Weights of a small transformer language model.
Size: 26 layers, width 256, 20.7M parameters.
Architecture: LayerNorm before each block, learned positions, biases, tied embeddings.
Training: a variant of Muon for these matrices, 416M tokens, 11674 steps.
MLP neurons of a small language model. Each row is named by its layer, matrix (up: input weights; down: output weights) and neuron, and shows model dimensions 0-191. Each number is 128 + 32 x the weight over its row's rms, rounded and kept within 0 to 255. Numbers have three digits each.
Before each neuron's rows, "fires on" lists the tokens most often at its 100 highest values on Wikipedia text that the model never trained on.

fires on: " ", " in", " l", "al", " In", "1"
L19.up465:167079115121142054115147165168148080118114123122166127179146148159079090213186113105105115094117142121155122136101148115169133177158160175143148162126098202053142107135226125138131161161119127179118055080095135111145153140108119158180128118154051136131134086148120111111132093159166075179076086097103098150086127150172173136168163130114103135130086116130105147111115110120124138200098123169090102131140171015097115125100104124152129133096201098132130125133149141137081087164108166139118098106137110172145142151114161093147129140146149126122098117144147129166098100147138130093
L19.down465:129135127135088111084112138193106128121136151197134115085203121175102184123177180130085065164098134118153217119129091124112115103086168153121132127122177109128172121142150141085105090088112148128185119149122130166072071109141122040138097171084133120130149103087109096121143126158087069108129099139120159111137117125090111179112178119115152121173074075161094154142160114171160122129101128107163118136159175160114163147101059145170188130105155130092110089178103131180162149128115115089106121131111142100197116181199077120125128109135109199121099129168108150114166125089187164140

fires on: ".", "0", "3", " |", "1"
L19.up604:074103126152175132062208069170081157166175177140128162122134117108114094145184115121145160184169102150107149134166131147052120127118095078103150153067122082143114138128122128143112095106109104108098159138080166098116050162060156143152125115105179079158105055166176205075145094069115134140147096147112097127121097107120168130125136095125124075192112117094124084133112094129120123147137107131155123150124123139111090136123139109108145094171069148104182135101109153167076139149173142154181110133095174187106138084214157127110139116127133120126129143106050095136098177102109149105
L19.down604:101142181080158108130112147113123143134162095141116193146123121074059099127173129116096161139136092184150111140187152099113160155132116167084139097168167143114147091043104086146128130122129137160118107086161049144148088126154168153110146144146093159156140080147119122169110143174115089129100145130171170079109089112161139088145144106114149181103147119129082112116110155157105144134150194154133093071031104161174126072116136134120178156084143080175159063166111138141160145122146133157164121037161092141122105129189145091103122200158135139079146098139207101072106107070111108158

fires on: "\n\n", ".\n\n", "ate"
L2.up870:117136181139100177118134086123132118126156189139121091114121079088149165170169104141112132163210065143122131121110162120131103140151129052070181126110132084122121132093121130100143062132107110226100131136130069127105125101149077107095132048233123069121091164154183152095114152104153159101150089112183112138118122122060133180191088095118116144161149122138147115106130175151092152138120125149129123177095170137136124149111158083125102141109123114113024142141136138062136092170076104121130130142186093141178112108121161122155170129180152140100127120088089172121104119139106151095
L2.down870:103094162090160103115135110154183142130174153124130081114117091154111200176138097164140170095173118160114114122181165041144146130143114117125157117189054099102112203138084135112116097160111125203099118174129129165124186070203118105135119150203105069119114122123089156069125152079090103081154110133087084138078123102144099110128077133158117092106141120116149123137112147163125190162099074087174113217100138127181131181110197090146106143039096113154067170137134107116165100166167138069155132079174092108140163136183167124119117111115111133134194140120130134137152157146169085115

fires on: " on", " k", "ar", " w", " in"
L21.up595:142096124120158109106127134100124118162150095132084169119153117141107136126135114154102161154147188123138098098155084111154152112107140160112171149176087157120131059145114094118174165139102112102133143152159164171192039146173037193154147182157169109131115102127103125109112097155080113085124149089120103158118131164151095117135086143152136196094045187094168163125131191100174100111154167057181174108111131115105099155109143175084120117163132152169152107135173158106186121141116112090092188159136154098133082096122092133127111118144091115182176148134140096084104164120120153120
L21.down595:136142180052113137129184149118113144081094113154111137090106129109197124097127118087148152149131148119083124173160152148178160154101094070169127128179120111156123128175136132093129198183042168134099156070137085160116129181098127095131155067082130129160097182140038126133192153118197119103102137085141085078132203105151122121117166148071146141111141135081134125133191137164136179133119151065112095104133101173153144125171178147074105146095127136109096130102130129079094133113104144134121158142154128157113066016147154132094097101124083192091132172106134138105065132120071100115

fires on: "ure", ".\n\n", "u", ".", " |\n", "==\n"
L4.up757:126140124156092149142141143107125113121156138146106144162086132060075109096145158135172172175116134122153046217163086101112111167159082150176131137092100104136154136094128144144097155111119157185203114146103109130088104188119080177197144064140125127113095189124194169137147161090105080118112208136158187135132115126123105176126131171081171141152145144094080112130105096107098149169145098092140099151141129117128127127096062164139112082135116128056137108108149109117151103126128109192123078145082100178104120054116125133149115133143124114131048144154160147135106147168108138086
L4.down757:126122135107094167109157128164148098075209164171090104169146098074082167112129138157115166135151154111188090133072126170104112131114153135104146167190102077160255168111068093172102135158133110125120128162127124132184123163153150127078164109192151105115141147113130165104107183144121092183125128099179080168116158158126072125144064165081164161124133158154106179128089100127118090149149134161139173084159087121069138115190117149100105103132120196110138201168101112105172112108115119137087116044103093076124092135145149162071108099123182108137146174109129091150166160102138143096

fires on: " be", " ", " k", " the", " n", " ("
L2.up96:117104138152115138110128176113105078155111109084149121087115148074120121123123131127155159141183183089186163104128178124112111163125138110149145120123111113093137152145117156054110132196118137134124065144166118068150099082155123086112113069153166165184117190087133143149104095150150138078169117149121112137204095100106135158149112083132109146146169078126146132148092121090150061142072170136147161102116123122138145164153215091138093121139165137119125085117151163082131156197183106090114105156113113071218164115091122175128104090180075142109131168094101154177127096079128199126
L2.down96:166055144133118144163126125137126148102184105058105146157109146132155155182141134143128173159100138120095113121078113110191130128128108102165169064173132081145123170144161126143141097139174179077143103132166143128125121124121145139136061127129173098160112130119162057095116140118116160117141123180186136127063169115101166105083104133099110084103136167100122119071147055067105127075165156122145137084125095085129135139114142143178213128066157139155074158130111123034092118099158188157153137134107158110115128143100175092137116149097137142167120092133194107105060082112117116147

fires on: " l", " e", " f", " in"
L19.up696:172156165161163125087108145157102168126112129104090153117128119166166110072161170105111128095110185125154116153175128160122168169150099170112185104131174149148173116067149180174058144156125142131121067081087118095144138145100140129092076141128105119092105148146152120140132101176175120150148100143081128116105127134166118129125174145119118086110054163177089202100148140097121151103104107141085136156141120041140089144135112051089133095062126100101125121141085174086146192170131178148130125125081128137085105126060130131169133144103126152157129143158110120154137128090104140066
L19.down696:103122169090105165154123154142079079101110135128092157173101132158152133123147110150146090046130101136136083123150119153156129137089127179159143126157150128103107147155144148115147145107106143109128139109193140148130141115118147127126125096138123087195086048066156173130121065121160079099174085153149149126143142183154150154118093168099116193186063135129072134122149107109144053109132108105128132147106076167167090080123170110167171144160126117088141077075110157189125137126118152153103114164187137138172129112186089170123155098117130101115037158142123127148158137104154201158

fires on: "t", ".\n\n", ")", "h"
L7.up56:118165193147079136151153158097138084152152136110149143101093107090102125090104082112134106199120028157167118132191113111124157109157143115080128171107117118090126106138125167159100103083136115137133151102112129154127107146121167212120133063168107076117060148137130123141210123150137121149151149206120145155135126105122138093148081098125111121156097197122131142132156127117127071095082139119077071155142150184131137070158147096106132114157157133106128173125175107122144093073132143168157175135118148139177099093079152135112079109120107156230147128115104101106172133130129113130
L7.down56:128106182122084165154175179113175143134110106112189137145099121137108161109119142128078151156143170085142132139129112142145112176102128141069142120155102130153118073132146109174127105164154077104203129047089155127141143093127164129097151090142172133214147187109125101200158169148147123124094162133164100112118124125136155146068129124130147144162158154157142137164103109137155111150163118136090177131081138102185163109115113122058176149153140152220142169147148043093151163204124100141085153101143142141142182100138146133114099024128130136095085097119155068081132158106142102171

fires on: ".\n\n", "==\n"
L3.up814:173172147112029134154189122124143152144115106114121142104094102105127185088130094092087102163130073162229076134186096132091093139164078095123165155112128023128079095114161084138129061136149128172102045149088116183098103136118107144148139124138152150141104204134144114107132201126152171112164102130107151130144123123118083135194062095145171137148152172090087189163105136111131138130100112072116060169125122119099153134143141142128103160162088130094129163129149116159110131133151115153144148128182116147135073113096156134150127135170135077180121153154156113125098157081112159127
L3.down814:115176113130093125184168138123177087127179090097125093106108093059069100089127111153110114103136153111188069130162112150109070129140095191120187098130162088123075115151117154161111040120163115086112099105114155202124123154165203115135152195141166145118073151087201134090133176152103137126146105104156131141189109134120074153178114071167161174150116116138160166145132077156098230141158097121104132170129137082113128134091184159142097170135129198095141154121112102122113138106102091136094145118097144143187117135111116127111124134138138075167070103148113096088123162092111069148

fires on: "ial", "ical", "ment", "ies", "if"
L4.up429:213170166128127105094135082142171175076103154115140108164118146096114136106085128112086107083172129103120097111134134165169101097096102084181151156091141135118104162115164172158141098154165153209139124166128098158133119160117121130132132145158125065127139209088151152109111092117116099106201111125113103140113111109096121123106116138133129151138099116133146149073109150128139132119149126117166144076096211077158052144165121165071150115179150142170109206110095081035130160157141147118144143109108095121120098154157102125147136117175125101069058155144119077144131132115135125038
L4.down429:207120076081112151140128125114140106099089112061108070148106137137149141155174123083127086152137106080109153140163104074177151104115113137134169117144107098127143143125157200132123137073118159108143118132143134133144185075175130143119158131087144110139139073120188159102125135118123121153117155176113091119083122090167073133138143145166149094090129151089119134155177128171176150130131099125107101128152128113089115110097099162119109130138144079164114106145113180107104077084131193141097142110134136130071145076089173182123183138183161137145159168094107101165151135128142148133

fires on: " w", "p", " on", "ow", "on"
L19.up951:104136105117111094110156141116133035171117108120137160109168154150031092157118120141107138180107103167105129101118075182127154175101162122122110160167089150125119102085125166150104108092115137124073115173125107170217135151199128177073161110091113095144103084109116158130170103157145159097163100173123092092125098088099177165128107177179163122129095174177164103151108160132108145117143136104092154125135128123136125124124105160142071182114138118144161106094155086198124160101116107087183124116149156142164156106116157092085123102159094126200158095153138113110140173113113208103
L19.down951:142115114138109149139185183105127092117094086100101103093042112056091135150123193113094193160123123150086098142162155124115123130153111138141069159137118083125164060090106109124135154123104173167155163159113137167142162143119070132123161114158153148148159166127132103091132147101104105115119074104127151095089192124155141125161114091108096120051116080145114134154116117143137155110173047073154138204127086116100109172123098162155120071082149162145090102142127113116165130150081174075143129133144129200135124123162107123132075111167136139095156138165144176168146102152159064060

fires on: " ", ":", " (", ","
L2.up666:087129148176111148113163118109062129136116145072164052171148177069156092149157110136154119148175110141178100090151139114124151147080171088100112178058101083128078091082096146124140129122174117142154120159090159145123138094132096083163149052168106114136102106119062201145152142113157166102155113197156110179094151133094166174096135117086126138166156097085156170063166149121148076149141113157153071132113151151145127117173129074100131080094176074138133122086172148111080118204171138136086166122104168099160112115067157110119158080161124146117124121094091140122148156095172143190
L2.down666:093092117174104163115116099142084141053137097121122115137092161093078123126162159173102150128154186151070096078180209094126086076100147116082085090156134152121135168157169110088190113161148130165151131145135111135098161123136151075143121105127133131152102101157135122118136137116130203126113153098120116149072168069137150191150104067091128194163099145160128095113155115118116111152143183141160107118128075149116087113116150166100201095089149138091128171179143122066064127160128129137167133127113179079128114126087123128092180133165154130150151152109122126111118109142090128110

fires on: "ial", "s", "al", "ment", "le", "ive"
L7.up254:066129155110150096111170128084154188097098129139148143179128149125098132142161172139174106109141118081124143108126124166100142105096094089160145113116140122144204170108109131116108104140164162220187130155166115122122184115145161073075162131154153115168079078081198169106171136112129150139210136153144086168111077116130147127124105123118230143140106131215078155133163060151106115088090119118091159141116210131109076166138095175170096106101175099129090113148109105086147153120138147087132114147155133112076138116144138106122141118106138086103103134113181086125122105136137109176
L7.down254:136070099157109130101171123100156086148131087118121072157115129124108164151119132110117186147146105102099186163163100135106110119147198141065092134123113153204112154108096111133096098084126165151106127185116147102161087116120130118116138126116151153189162121140140147122103103127142123090145125173159117100113129194152070088090137150095120107085117074125079119059204090149087164122106104132088125087122182167124148153129106146155100146094105055177115165110128153124077088054120151063150134169101154110122153047185165127169118164101124121136166130124187125098152124119128141163

fires on: ".", ".\n\n", "\n"
L2.up195:143155136127118184133184192141154148086090129125110109138109124079105145100146163108116131091107105106134131158091107144139086151181071167182166182134135139190155172141161162139149121150115155177190102169081148108111089123123142156149110127152134110129103220166193146075201115046093120083145079113084194100157132133144123092147108129095118164149130159112068132196121150093141147152086128147075142167129121135080128141100134095097102092103085067123066151142149095099137155069164078146124104133153081164091097093142125105170177158078171077144146100168111123146111155206153133129
L2.down195:139172120085132199156123171147160089077115070131129153146136153058142139122146101135098119130097088089165129081096177133080103152146105128120168170104147089156125056129131076157091123132139132096158114216140078114174127171160094124115140115093154060126143185125205136135186128134095123138206161136086157180122173105113133117130151108136188124146178148111108140203094116088179111132123154160022117053101129147104159070085116158113106150130117127152150185121127135141142079118161122140084129120111082107148086128140150131071130153141196093179126111092132099116130171117161082107

fires on: "as", "1", "2", "0", "en", ":"
L7.up282:160133162140089128099146109116127073180140135090098117102124080072070167125165069115090133166110160111191119105141104136091129124150166065117127184055118110068084149187142149119167107077099122088136123129115132194171113117127129060098114079111161123117111111137122163133179089120096127097154113129178176130133146156108119141092155159138175080105117143145160098174139142128112133114102110115116134222134103090079151086131142143095105163133089126055187080132097135186101115146154139117168127166087171228219066161111139127120122114168117130147112130157135143146075133057109114092
L7.down282:089118157105115107106146133172095084168124123098101123122088123124155137128131135221156074149169138115117164128146152073114154188077154190077103116092136143152069136109099120150123159137131088119138168137173160070157145127070159111044092109085112135116123082100185141138110151143070120101139144124113146088136112115097123119105096097091203098091109163152113127161162053134134138090189103133117134112065172107085149087152143178119142123117118136063202154147103112134074132165135075177179175162132135146130125099173142092187178087079150138152114125066115104147163209155103162138